config.yaml
num_key_value_heads: 5
head_dim: 32
intermediate_size: 320
hidden_act: "geglu"
rope_theta: 10000.0
parallel_block: false
init_std_o: 0.0
init_std_down: 0.0
optimizer: "muon_variant"
beta1: 0.93
lr_head: 0.00821
decay_fraction: 0.812
final_lr_fraction: 0.1
batch_tokens: 32768
MLP neurons of a small language model. Each row is named by its layer, matrix (gate and up: input weights; down: output weights) and neuron, and shows model dimensions 32-159. Each number is 50 + 12 x the weight over its row's rms, rounded and kept within 0 to 99. A neuron's up and down rows have the sign that makes its largest values positive.
Before each neuron's rows, "fires before" lists the tokens most often just after its 100 highest values on Wikipedia text that the model never trained on; "fires on" lists the tokens most often at its 100 highest values on Wikipedia text that the model never trained on. A number after a token or word is its count.

fires before: "\n" 27, " He" 17, " She" 8, " In" 7, " The" 6, " A" 5
fires on: "." 98
L8.gate51:52 58 47 48 76 45 47 69 37 59 47 45 42 41 31 61 52 48 53 46 50 41 39 48 38 37 22 39 45 45 48 45 46 22 25 48 34 39 43 44 43 42 43 56 49 52 45 41 46 17 60 55 38 47 54 29 64 75 57 36 40 56 61 34 71 50 74 54 58 50 41 46 48 62 53 54 55 52 54 45 71 48 59 23 41 63 43 50 63 56 66 37 47 59 25 74 69 49 30 58 44 61 64 59 49 44 52 52 45 40 69 59 48 47 38 78 57 38 48 56 46 39 58 59 45 55 35 33
L8.up51:28 67 55 50 74 58 44 44 47 60 58 29 45 40 31 59 47 56 48 63 56 27 49 39 55 58 60 53 56 62 67 44 67 36 39 44 44 31 46 43 60 56 49 44 47 54 43 48 29 47 68 58 38 40 74 36 48 53 62 38 38 43 49 45 62 38 63 55 38 50 67 52 43 56 27 41 51 57 57 49 54 26 64 45 29 67 36 49 23 50 31 44 56 49 54 35 71 54 44 71 49 43 59 63 40 52 40 37 42 48 56 50 49 36 64 68 48 56 46 26 40 79 52 58 52 69 40 40
L8.down51:47 66 58 52 64 69 57 70 35 50 25 60 34 41 43 61 40 65 36 58 48 57 53 58 46 49 30 54 41 48 52 31 48 54 47 62 53 52 40 62 54 57 50 36 36 51 35 41 32 47 46 53 56 71 73 55 64 65 53 51 48 40 56 75 61 51 54 42 42 65 50 67 56 56 57 58 59 38 77 46 43 39 52 35 57 70 42 64 61 32 32 32 68 38 51 42 44 52 42 60 67 40 64 64 34 42 52 44 61 50 69 57 52 26 49 87 51 19 49 56 58 52 52 53 49 39 47 51

fires before: " (" 49, ")" 5, "mon" 5, "we" 4
fires on: " /" 48, "com" 9, "ho" 8, "ft" 5, "act" 5
L11.gate111:55 61 39 53 61 60 51 47 27 47 48 55 44 77 47 62 32 36 32 46 33 55 61 55 62 49 39 62 23 36 48 51 66 42 59 63 52 52 41 49 36 66 55 42 60 34 54 71 71 42 60 36 47 38 53 43 43 40 43 42 38 47 63 43 65 37 57 74 68 64 32 36 47 43 45 69 50 32 73 83 54 65 63 43 64 67 64 46 36 27 56 57 54 28 48 41 57 55 29 62 46 51 47 63 51 43 57 47 41 46 50 37 33 43 54 54 58 50 42 51 40 44 57 63 61 48 41 38
L11.up111:29 47 23 46 67 31 40 44 53 45 48 38 34 74 53 46 69 61 30 56 48 51 44 57 29 62 27 51 22 71 37 46 58 69 67 37 52 63 58 38 41 60 68 64 68 50 33 49 47 58 32 64 51 53 47 70 50 38 48 54 65 61 56 47 60 58 60 47 43 42 33 33 38 30 49 55 38 54 54 47 66 33 47 40 24 56 41 60 36 58 42 53 49 50 35 45 60 54 50 51 59 51 44 51 54 68 35 27 55 62 45 55 53 46 30 47 52 38 49 38 40 56 52 38 58 29 53 41
L11.down111:48 43 64 36 42 53 45 31 21 59 50 54 50 45 48 80 68 40 60 61 55 45 72 58 53 44 58 17 60 53 53 36 46 50 57 39 75 57 47 55 66 41 56 32 51 60 48 58 48 64 48 34 48 33 32 38 48 60 49 36 55 60 45 48 81 50 34 27 50 49 38 59 38 47 57 58 35 37 70 49 48 64 47 50 48 49 58 41 46 57 57 77 37 66 39 52 65 51 66 67 46 46 56 65 34 30 55 42 40 67 44 53 61 50 62 37 63 52 59 45 62 59 43 49 55 72 36 40

fires before: "\n" 100
fires on: "===" 53, " =" 47
L9.gate231:65 62 50 39 55 57 47 42 38 55 50 62 56 63 47 71 63 42 47 52 46 43 61 58 49 46 47 42 29 47 28 34 34 63 45 60 46 86 54 40 51 45 43 66 59 47 60 40 47 70 53 39 46 44 66 56 40 59 53 49 66 47 46 49 55 50 43 50 50 72 29 52 55 32 52 47 45 53 57 56 61 44 50 64 45 55 45 33 28 56 52 34 61 45 56 69 40 38 46 63 39 63 55 40 51 54 43 48 30 60 81 53 38 43 25 77 38 45 41 44 42 69 51 67 18 50 38 77
L9.up231:38 50 60 41 57 46 59 47 57 58 41 40 66 50 47 47 57 61 50 58 39 61 35 22 46 54 70 51 56 45 43 52 61 45 25 40 79 53 66 39 75 50 28 71 28 50 61 53 42 57 78 79 58 44 61 61 27 59 67 38 31 46 63 49 64 76 25 57 42 72 62 37 64 59 55 34 58 58 45 38 52 40 46 41 58 59 39 33 58 61 50 25 49 66 35 54 52 32 33 83 48 56 61 34 57 39 47 69 50 50 47 49 53 60 33 64 54 44 44 50 47 49 47 38 47 33 36 59
L9.down231:26 48 67 53 65 44 45 25 54 68 52 69 59 34 62 53 48 50 29 51 54 64 59 68 70 62 29 38 53 45 55 38 41 47 69 68 55 49 50 54 68 51 40 45 63 55 35 32 44 43 53 65 40 55 54 45 34 58 45 50 36 38 52 54 61 60 38 33 51 62 43 51 40 33 50 59 50 37 42 60 59 51 46 56 39 60 56 55 52 75 47 46 63 40 53 56 53 50 55 68 46 46 69 57 59 52 39 59 62 59 35 49 74 67 62 62 38 50 38 25 43 69 65 32 35 48 30 49

fires before: "-" 65, "\n" 16, "ure" 8, "ur" 7
fires on: "\n" 81, "ult" 14
L7.gate311:68 27 45 44 34 37 28 63 65 59 58 50 36 51 40 60 65 55 48 38 42 36 40 59 71 23 52 55 42 75 53 40 33 58 41 37 59 62 55 63 59 43 49 38 75 59 41 40 61 64 65 42 46 54 57 61 44 41 66 53 58 38 48 44 38 76 49 41 56 51 30 34 57 38 68 36 51 56 59 57 53 71 44 52 42 46 46 52 44 51 34 52 51 53 54 50 55 45 34 50 51 74 62 69 41 75 63 54 56 44 47 56 67 44 61 44 32 59 55 82 69 55 40 48 50 66 40 55
L7.up311:47 37 52 33 43 54 71 58 48 41 48 62 64 47 70 38 66 46 43 48 49 36 62 58 61 47 46 62 48 59 33 25 61 42 47 59 69 55 30 44 63 25 57 29 59 51 52 43 12 62 66 49 43 48 57 57 62 47 56 56 27 39 70 50 56 43 57 69 44 57 40 34 57 57 55 58 30 55 47 67 39 37 53 55 39 64 35 40 60 74 44 59 54 39 47 62 55 69 27 54 34 68 53 45 55 40 75 47 64 56 51 56 59 35 65 38 46 49 43 58 38 59 40 66 58 59 72 42
L7.down311:51 35 42 26 47 19 42 40 53 77 64 41 25 65 54 47 40 35 45 51 52 60 64 38 43 46 52 38 24 51 35 53 37 43 52 59 46 48 61 49 49 49 18 64 60 47 63 50 71 48 66 51 52 71 54 54 46 53 58 56 41 48 54 66 62 63 37 52 52 44 43 48 49 51 36 56 62 45 62 59 58 69 71 39 20 47 68 52 54 42 45 47 76 55 53 58 59 41 58 53 33 51 56 56 52 58 47 58 36 44 35 46 54 52 45 46 41 30 64 57 63 52 56 27 62 47 33 69

fires before: "\n" 17, ")" 10, "or" 7, "on" 6, " G" 5, " Co" 5
fires on: " |" 21, ")" 18, "ab" 15, "go" 14, "lo" 11, "all" 6
L6.gate300:69 61 27 31 54 46 56 72 44 45 53 53 46 73 36 54 50 65 49 58 62 76 64 41 41 48 48 47 40 37 68 29 31 59 51 49 62 60 61 31 52 62 43 56 41 65 41 57 67 47 60 45 50 47 70 38 53 55 40 49 53 57 51 50 70 47 32 42 42 41 61 38 34 42 63 49 39 33 29 60 54 78 28 40 43 40 65 51 68 20 35 48 49 56 52 34 38 42 47 60 69 31 54 57 55 38 51 48 77 47 39 48 56 65 50 51 31 33 51 48 44 54 47 46 41 62 53 40
L6.up300:41 40 48 26 35 62 61 47 75 41 60 42 57 40 43 69 56 47 65 77 48 57 52 35 50 45 54 49 58 64 60 66 54 55 58 33 66 52 37 28 55 45 50 43 43 45 39 30 66 44 52 48 29 53 40 47 56 49 52 79 72 54 56 48 51 58 65 52 52 43 55 58 48 64 57 40 51 48 43 50 60 84 35 54 31 59 45 53 52 71 63 37 39 56 25 58 46 63 68 52 66 63 58 31 48 25 60 58 48 30 24 28 63 58 41 76 27 54 52 47 55 52 44 49 48 45 44 62
L6.down300:52 51 49 64 58 30 46 68 15 45 53 63 52 64 45 50 47 60 48 19 35 49 47 46 57 34 52 58 36 39 35 34 47 61 46 54 73 54 42 43 58 67 40 57 37 58 41 51 37 49 30 44 31 65 66 60 70 60 44 49 45 45 39 36 50 60 52 54 18 48 39 41 49 31 36 43 40 41 34 43 45 24 53 60 63 51 52 61 62 51 48 53 50 64 54 35 65 58 67 55 18 30 54 64 46 66 40 49 59 51 45 53 59 66 66 57 54 37 47 60 34 20 58 61 52 37 38 50

fires before: "\n" 26, "-" 15, " The" 11
fires on: "." 64, "\n" 28
L9.gate87:29 50 63 69 38 49 75 59 35 51 56 50 62 66 61 56 78 66 59 51 63 44 50 54 36 66 26 43 29 42 44 42 57 45 53 39 31 49 62 53 59 65 39 48 62 59 40 69 64 31 57 41 38 42 47 41 36 50 53 68 39 31 64 43 59 52 22 51 41 51 41 56 41 36 66 57 30 39 53 60 74 43 48 30 56 39 27 53 75 57 41 60 80 46 64 67 50 41 47 53 69 35 48 57 48 51 70 34 50 42 70 67 37 48 50 64 57 39 46 64 66 55 49 43 42 41 49 57
L9.up87:29 63 64 59 42 57 72 51 43 65 62 41 76 59 43 65 71 65 37 51 47 59 38 50 41 50 27 42 45 53 52 44 47 55 36 55 36 46 61 65 30 61 48 45 37 60 48 43 74 47 50 44 53 53 46 40 43 38 44 47 28 51 57 56 49 59 51 81 33 57 39 62 49 61 61 44 29 56 51 60 68 46 64 48 50 49 18 46 60 54 24 58 69 36 59 56 64 60 51 35 39 68 76 53 32 62 57 30 59 32 81 56 32 47 36 60 78 58 34 56 47 64 44 34 52 34 53 62
L9.down87:52 60 46 44 66 48 73 60 50 50 40 47 48 55 53 46 31 51 43 40 36 60 51 44 50 52 36 46 37 54 38 52 62 51 49 35 36 27 38 42 55 51 53 33 52 58 53 64 44 55 28 37 49 59 60 52 45 35 58 39 49 38 60 48 61 49 41 39 42 58 32 41 50 45 55 56 43 62 42 37 35 40 51 39 55 66 43 55 92 47 59 65 70 55 41 31 50 53 58 80 43 47 46 53 67 53 42 62 53 49 53 62 58 57 10 93 46 34 46 95 47 49 53 43 43 40 47 53

fires before: "\n" 70, " and" 10, " " 4
fires on: "===" 53, "," 19, "====" 10, ":" 8, " as" 5
L8.gate36:54 64 39 61 33 54 37 58 70 59 37 45 45 42 41 56 63 45 39 65 34 56 75 20 44 68 27 32 51 68 36 57 63 34 33 45 48 52 57 36 60 67 66 63 63 62 61 54 56 71 55 27 51 57 46 41 40 51 65 62 62 47 45 45 58 84 53 63 37 37 41 41 39 48 40 46 33 64 50 41 38 60 42 33 46 46 54 44 46 39 49 57 81 37 42 42 60 47 23 48 58 44 45 62 78 70 53 47 46 67 40 53 62 57 38 74 40 35 58 44 53 37 67 35 39 31 44 66
L8.up36:63 72 50 43 39 56 44 24 61 83 18 57 27 52 56 45 45 68 51 66 63 45 34 35 28 28 42 67 38 52 39 58 41 57 58 41 56 47 46 51 54 35 47 74 51 65 47 47 47 58 58 43 39 51 45 69 59 42 59 46 63 31 46 52 58 74 31 71 46 64 60 46 48 72 47 50 70 53 53 37 42 34 36 46 48 44 44 45 46 44 25 48 44 50 78 43 42 35 55 54 62 60 50 64 60 53 67 59 35 53 74 46 56 48 45 49 55 45 31 57 51 66 65 58 34 44 41 70
L8.down36:64 37 46 41 53 45 53 55 33 55 67 63 52 52 42 58 70 48 38 46 50 34 48 56 85 46 42 27 51 57 51 34 60 44 39 66 23 60 41 77 45 53 41 54 50 38 49 33 53 26 55 56 53 51 59 52 28 57 30 51 35 46 58 61 56 53 37 33 57 46 45 41 49 77 69 53 47 60 48 48 37 30 33 32 53 52 43 66 56 54 46 53 36 61 55 61 58 61 67 47 28 54 47 55 60 41 40 36 57 46 39 64 46 28 55 63 56 68 47 63 61 50 43 53 56 44 39 45

fires before: "tion" 17, "or" 13, "ed" 11, "m" 9, "s" 8
fires on: "u" 16, "p" 16, "d" 14, "le" 7, "r" 6
L6.gate163:26 58 49 52 38 51 71 48 69 55 53 62 64 55 36 34 51 66 65 45 45 65 46 48 53 42 72 35 49 48 27 48 76 36 76 39 30 43 52 43 48 50 68 51 41 65 58 52 48 47 55 33 52 41 32 51 43 26 59 28 23 46 47 44 62 54 47 50 61 60 44 52 46 39 47 51 51 48 49 44 23 56 44 45 20 56 38 46 60 49 27 34 37 17 49 49 47 54 37 53 56 66 34 55 46 43 61 47 59 39 42 64 58 50 42 40 58 42 36 38 66 65 60 53 32 46 50 42
L6.up163:36 48 55 44 66 59 34 58 64 41 44 62 58 59 52 45 54 63 43 55 37 58 52 39 62 47 59 37 38 49 54 34 67 56 47 48 38 59 63 55 68 59 71 42 63 52 59 57 59 34 41 53 41 65 53 50 60 68 54 56 70 50 56 57 76 55 53 60 40 71 55 40 43 55 55 50 40 57 41 19 23 60 61 80 64 41 66 61 40 72 48 47 50 49 39 28 48 70 43 51 52 75 35 46 47 74 49 60 54 48 53 68 41 40 46 69 42 48 60 34 59 59 45 72 55 48 49 41
L6.down163:69 50 51 56 44 51 45 36 49 58 54 53 45 64 46 47 46 64 62 39 37 47 58 40 49 36 55 57 52 57 60 63 41 58 66 35 26 42 38 61 44 56 47 54 45 61 56 46 60 44 75 60 43 67 49 40 61 45 62 25 46 71 77 33 29 36 42 63 40 73 41 51 49 59 66 56 24 68 63 57 47 34 49 52 42 42 34 27 44 31 38 54 45 52 33 46 54 54 59 67 26 42 50 51 47 37 31 36 40 38 68 41 38 58 57 47 37 37 43 50 64 44 61 51 56 35 70 50

fires before: "-" 68, "\n" 21
fires on: "\n" 89, "dependent" 5
L6.gate212:53 47 62 41 55 37 51 52 53 47 44 40 51 41 83 66 58 27 45 73 24 51 57 35 22 40 24 68 23 57 34 42 62 47 56 65 62 49 59 52 61 57 68 34 66 58 56 42 49 55 44 34 53 32 38 41 60 52 66 66 43 58 40 40 65 62 50 32 46 39 32 44 33 50 80 40 57 64 63 58 65 65 49 64 40 45 56 53 52 60 58 32 55 44 30 40 55 54 45 29 52 51 50 49 46 56 65 42 56 59 43 45 47 43 66 29 50 32 42 45 55 64 34 39 47 44 37 53
L6.up212:39 62 50 30 62 59 47 45 41 61 57 69 45 52 55 48 60 36 52 68 51 51 46 57 54 38 62 50 58 57 66 47 78 57 43 58 63 87 37 42 58 42 36 69 37 62 59 51 50 52 59 37 51 62 44 36 73 62 58 39 32 28 71 40 42 47 31 43 44 52 67 37 39 35 59 64 49 55 36 53 48 52 58 49 49 73 53 41 44 64 38 57 70 47 43 39 57 48 42 35 19 62 60 48 66 53 40 38 77 49 67 57 25 51 63 38 35 52 37 60 57 49 61 44 51 78 45 55
L6.down212:33 22 42 55 56 47 53 36 46 58 53 59 44 60 69 50 67 54 58 56 50 63 49 37 63 55 60 46 51 39 47 36 64 43 45 54 68 47 49 52 69 47 39 39 33 45 59 43 73 43 53 50 45 42 37 58 27 51 82 67 33 56 72 75 40 61 44 54 42 41 27 51 65 42 50 48 55 59 59 64 69 70 45 46 57 41 49 73 52 55 44 40 53 66 65 56 40 36 55 46 50 61 60 66 28 43 81 68 24 62 74 47 59 63 24 58 34 43 61 59 55 63 54 51 55 29 56 61

fires before: "ute" 19, "it" 16, "u" 10, "ial" 7, "ence" 7, "v" 6
fires on: "it" 34, "st" 21, "er" 7, "id" 7, "ent" 6
L9.gate226:60 49 69 43 47 65 71 36 71 45 61 54 47 24 53 48 51 42 48 53 49 38 60 37 25 50 68 41 47 49 57 40 68 45 70 29 36 39 41 67 50 47 59 33 64 41 67 48 58 29 27 59 60 64 54 57 51 42 77 53 57 48 70 43 18 25 50 48 43 53 50 36 56 61 66 49 38 61 41 35 44 78 52 28 49 61 55 67 56 76 37 47 59 50 53 41 47 48 32 49 59 49 42 38 44 31 45 56 60 45 59 67 56 40 46 60 46 68 38 32 50 54 68 51 58 72 57 67
L9.up226:40 52 43 79 50 41 65 61 37 31 25 62 49 53 40 41 46 58 73 70 60 65 75 60 41 58 44 32 49 55 47 53 61 35 59 59 06 57 55 52 59 42 56 74 70 61 57 52 71 57 51 48 55 64 59 30 43 48 39 59 54 36 47 45 71 43 62 43 58 25 51 51 63 46 51 43 53 51 43 73 42 57 63 59 41 43 69 48 50 50 52 54 55 47 52 68 51 47 49 46 70 61 47 49 40 41 42 67 66 47 51 56 60 53 34 68 58 54 32 43 57 25 43 39 42 57 49 27
L9.down226:45 47 49 47 47 50 45 44 34 32 41 68 34 42 36 46 54 44 63 48 52 45 59 55 46 55 47 37 45 62 40 44 44 41 23 38 47 32 67 54 53 70 87 58 78 55 45 51 55 41 39 52 61 48 42 52 50 47 58 54 36 58 45 31 42 56 72 54 59 60 72 50 53 43 67 55 60 40 48 53 32 64 51 41 41 38 64 54 58 61 59 40 26 65 27 66 46 59 63 46 58 54 39 45 74 59 25 34 50 52 42 56 01 39 32 57 34 58 66 56 48 49 51 56 45 56 59 42

fires before: "\n" 36, " " 10, " S" 7, " P" 5, " G" 4
fires on: " |" 100
L8.gate11:31 42 22 58 61 30 59 33 50 68 46 32 64 54 49 47 57 46 52 53 54 58 55 40 34 49 32 52 69 61 33 34 57 43 30 53 35 48 61 49 58 38 43 44 43 61 27 49 48 58 60 53 46 57 69 30 37 50 43 50 39 39 52 57 40 51 63 78 57 51 41 40 45 52 52 54 51 46 40 60 52 46 46 28 62 60 55 46 22 50 34 40 65 40 75 39 62 69 53 44 48 57 65 61 52 56 23 55 48 53 53 62 17 85 57 73 45 66 46 44 47 38 68 36 50 37 67 45
L8.up11:43 48 16 60 62 49 54 62 46 47 48 31 58 58 41 38 30 48 54 50 52 57 61 53 42 34 37 57 70 53 34 28 46 58 42 77 41 60 39 46 27 48 49 44 43 57 54 36 64 59 55 44 48 65 57 42 32 42 44 69 49 67 29 58 48 31 48 53 15 42 34 56 40 62 39 36 42 41 51 39 46 49 53 30 67 68 55 44 44 59 33 44 61 55 59 34 69 58 26 58 46 50 57 65 45 53 29 60 40 43 65 61 45 68 59 77 32 47 40 34 78 55 50 32 54 48 57 35
L8.down11:37 62 48 26 58 47 55 65 42 49 56 70 45 44 47 50 55 48 41 57 40 60 55 54 42 40 48 55 35 81 49 48 59 41 39 22 29 42 40 40 56 23 53 31 51 53 50 65 34 60 76 41 31 39 69 40 40 40 47 51 47 50 67 20 37 67 62 79 54 42 48 54 58 57 44 48 52 56 60 41 31 45 41 42 44 71 49 66 33 47 49 64 40 52 60 61 42 30 70 53 51 42 40 38 65 62 51 45 44 68 58 31 50 45 59 45 51 38 58 80 41 31 37 47 38 48 47 48

fires before: "rm" 13, "er" 9, "c" 8, "ctor" 8, "il" 7, "ic" 6
fires on: " fa" 58, "ff" 25, "'" 9
L2.gate89:43 44 31 69 48 68 31 30 66 57 63 66 51 55 29 57 52 65 37 41 38 43 55 51 58 62 52 32 38 36 45 59 56 60 68 49 46 48 55 65 73 46 49 35 32 49 62 59 68 44 51 53 34 54 60 56 51 57 42 47 33 39 58 50 28 51 23 65 38 72 22 52 49 49 57 18 47 60 52 50 54 43 55 30 69 49 49 55 71 57 55 48 57 52 38 51 58 68 56 67 43 72 52 52 45 60 39 59 51 46 48 37 42 42 51 51 57 41 50 36 52 47 81 64 74 56 59 46
L2.up89:63 47 53 51 68 44 22 57 48 67 48 40 54 53 51 46 65 54 51 47 57 26 62 42 53 69 52 60 46 35 43 64 40 45 57 52 28 32 51 66 62 47 68 57 42 61 57 46 40 43 58 28 60 29 47 65 73 56 56 58 46 22 47 33 55 45 36 45 66 48 45 44 59 51 61 40 39 56 40 56 24 46 37 53 63 37 47 53 54 52 54 73 49 39 58 45 39 38 79 52 32 42 44 53 51 48 56 53 55 33 42 36 49 50 44 54 80 59 40 67 55 49 52 43 67 79 60 37
L2.down89:38 45 69 57 47 54 67 52 51 21 43 56 48 42 61 37 68 44 39 53 45 76 46 48 51 30 37 49 37 50 58 49 59 52 43 47 53 51 28 69 54 49 49 64 53 57 51 75 67 46 38 64 52 68 41 12 44 32 62 50 43 70 39 36 44 36 58 59 54 51 54 66 51 43 53 65 45 50 69 73 56 53 58 58 42 36 40 71 61 63 34 61 47 59 51 49 25 60 60 34 55 67 66 57 43 48 62 58 52 57 40 39 32 47 65 65 44 49 42 59 49 55 50 42 34 22 39 42

fires before: "\n" 81, "-" 13, " |" 4
fires on: " =" 39, "===" 18, "\n" 17, "---|---|---|---|" 9, "====" 7, "|---|---|" 4
L11.gate53:44 40 72 48 58 38 39 51 57 72 38 59 55 52 58 30 39 68 42 65 23 55 32 62 53 43 60 27 38 38 44 48 55 54 46 50 45 69 55 51 52 67 48 56 28 57 55 54 51 40 72 39 27 35 45 47 36 50 43 39 44 53 77 60 61 56 50 50 69 52 48 53 62 78 75 59 62 45 47 46 10 70 72 64 55 55 46 35 41 75 64 60 71 43 61 75 34 65 52 37 41 55 44 85 51 63 48 50 52 41 48 51 30 57 50 51 49 30 51 47 42 51 51 52 29 36 48 56
L11.up53:56 51 51 41 35 29 49 60 31 67 63 42 41 57 61 51 30 57 37 51 40 31 26 59 51 44 72 54 32 48 39 40 51 46 62 44 59 44 38 31 77 36 38 35 51 49 26 49 64 43 70 56 45 72 45 48 67 67 61 59 47 40 56 63 53 64 61 44 48 51 31 33 55 51 70 57 58 29 70 62 58 75 56 48 44 45 43 39 46 50 54 60 67 53 59 58 51 62 56 54 65 70 58 63 56 57 47 42 31 52 52 49 45 43 25 57 69 42 45 49 56 59 47 48 34 41 14 53
L11.down53:55 67 31 31 36 39 52 44 36 39 40 54 65 45 40 72 43 51 39 48 42 41 52 54 60 74 47 43 40 44 57 41 38 58 36 41 47 66 30 47 52 40 50 71 69 64 46 53 36 58 69 42 39 49 62 57 47 46 48 34 53 70 56 54 39 52 48 21 58 50 73 37 50 53 32 45 61 43 48 47 29 54 72 59 57 35 62 42 59 31 29 35 61 58 56 60 51 57 55 55 27 47 41 39 42 61 46 44 70 50 49 62 37 43 49 33 50 61 38 59 15 61 22 42 68 64 75 48

fires before: "-" 70, "\n" 30
fires on: "\n" 100
L9.gate33:50 37 67 48 48 41 46 62 46 63 65 57 60 49 57 67 54 43 48 42 41 58 37 50 49 47 43 50 53 62 36 20 81 27 39 45 30 52 19 72 66 68 39 59 76 36 47 54 39 75 71 64 44 48 60 56 41 36 53 51 59 58 36 55 54 56 39 54 60 58 49 49 76 49 51 50 65 61 37 54 74 54 61 52 25 48 35 59 60 36 46 34 54 55 72 67 53 35 31 47 49 74 56 42 58 73 53 64 51 33 55 43 57 57 52 46 67 49 55 57 52 55 25 51 48 56 52 49
L9.up33:57 30 60 66 48 44 59 48 45 60 62 60 61 29 54 38 28 42 53 51 40 63 39 43 66 52 60 61 57 35 45 46 47 54 41 64 45 44 54 41 63 59 26 50 41 54 28 53 48 45 45 41 50 67 34 26 48 51 51 58 37 31 65 60 68 45 38 54 55 81 64 39 34 48 41 69 66 60 50 65 38 46 65 60 67 38 58 35 46 53 47 48 68 38 54 71 80 49 43 46 36 56 61 39 70 75 50 60 88 40 57 61 43 51 60 41 61 50 43 38 72 54 40 32 46 54 54 58
L9.down33:59 48 55 37 32 30 69 51 45 58 36 34 46 37 44 44 51 67 54 47 60 46 47 50 45 42 54 43 51 65 40 53 61 57 36 53 40 53 48 45 38 71 54 35 43 41 44 68 43 53 37 33 55 64 58 62 61 38 55 48 42 74 42 68 42 56 48 25 39 59 47 31 60 50 70 60 33 53 52 55 40 63 61 41 36 52 25 66 69 42 20 67 69 48 49 23 57 49 68 64 54 55 42 40 54 60 69 40 47 48 39 30 60 51 25 38 47 27 69 61 43 36 47 44 56 46 40 60

fires before: " (" 40, ")" 10, "ma" 8, "^{2}" 8, "C" 6
fires on: " /" 40, "m" 12, "ft" 8, "fe" 8, "T" 6, "pe" 6
L7.gate86:36 46 39 54 50 40 29 48 54 58 50 36 65 60 51 67 41 79 65 49 55 33 53 57 50 53 47 72 24 27 51 65 62 52 52 56 48 55 60 34 33 34 63 35 40 51 73 55 48 69 44 33 53 36 76 44 61 42 50 44 53 59 44 19 65 69 49 61 58 46 54 39 52 51 72 57 54 65 77 40 33 64 59 51 56 60 38 40 43 47 67 59 37 70 70 61 53 65 52 60 31 51 43 37 52 58 50 53 51 32 49 53 46 48 39 33 44 61 50 44 47 50 33 57 47 26 27 58
L7.up86:43 30 43 39 63 60 24 39 43 26 54 60 61 54 70 40 52 40 36 44 52 50 46 37 53 46 44 64 35 45 28 46 52 72 60 57 45 45 35 25 38 36 64 41 36 64 52 62 41 50 49 53 36 50 54 52 62 68 38 46 55 49 57 59 51 71 50 35 50 52 42 56 57 41 58 64 62 91 51 67 54 55 54 58 56 65 37 53 49 59 63 50 51 56 49 49 49 57 61 28 40 60 44 75 71 60 43 14 47 28 47 59 61 77 41 47 36 63 49 49 42 40 45 45 58 51 43 32
L7.down86:42 82 43 34 56 58 49 52 68 47 25 35 66 48 49 52 60 67 50 84 70 51 42 55 60 36 64 48 73 32 55 64 49 49 56 65 43 58 69 59 45 26 53 66 44 45 58 59 33 45 60 41 46 62 63 35 38 49 45 55 53 35 51 34 66 49 47 61 67 54 58 65 60 56 56 49 66 50 65 49 40 66 29 52 56 60 54 75 46 50 46 55 58 53 26 35 50 45 54 64 52 20 56 66 37 61 56 45 79 48 49 47 61 49 45 29 58 50 51 44 48 36 34 52 65 51 45 47

fires before: "\n" 35, "---|---|---|---|" 26, "ed" 9, "-" 8, "an" 4
fires on: "---|---|---|---|" 38, "|---|---|" 18, "ce" 13, "|" 11, "s" 7, " all" 5
L6.gate134:56 70 55 58 32 43 34 65 80 56 57 62 49 58 57 46 48 50 59 39 59 49 39 65 47 46 54 39 43 55 49 43 24 56 73 49 42 80 56 64 55 39 64 64 53 57 67 40 55 47 44 35 49 49 37 50 59 73 66 66 69 50 58 71 42 59 55 71 48 36 33 38 69 52 32 60 48 45 53 60 23 49 63 56 49 31 43 41 51 40 51 40 69 42 69 59 59 49 38 46 50 46 59 60 47 57 33 49 58 62 46 31 36 34 41 33 57 42 42 53 34 45 65 53 54 41 29 57
L6.up134:60 37 48 67 38 35 40 32 40 78 39 51 56 44 51 41 52 51 47 60 43 54 62 64 22 55 50 59 47 47 43 53 51 35 39 38 46 53 62 57 41 45 28 49 33 61 76 36 53 61 58 48 67 36 64 40 63 45 53 39 41 65 58 41 31 60 45 35 32 32 38 42 52 38 48 54 52 43 74 51 32 64 67 35 36 57 68 44 45 49 50 49 69 42 29 52 47 54 35 36 38 75 43 25 49 67 55 48 32 54 39 58 60 47 50 46 28 49 67 30 55 77 30 34 61 33 53 65
L6.down134:51 52 41 42 66 60 42 23 48 68 52 49 29 63 39 43 60 51 41 39 41 52 50 51 67 52 58 48 51 53 45 42 41 61 51 59 62 44 69 56 55 46 46 39 57 43 50 52 48 48 56 42 40 43 65 66 09 53 56 59 33 49 49 51 65 51 40 54 52 51 50 42 54 55 55 42 48 56 63 64 43 30 41 44 37 56 33 21 42 77 30 52 55 59 61 44 91 51 35 41 42 56 55 44 43 70 43 82 52 32 52 60 41 45 66 53 65 36 68 38 49 68 51 65 58 45 44 23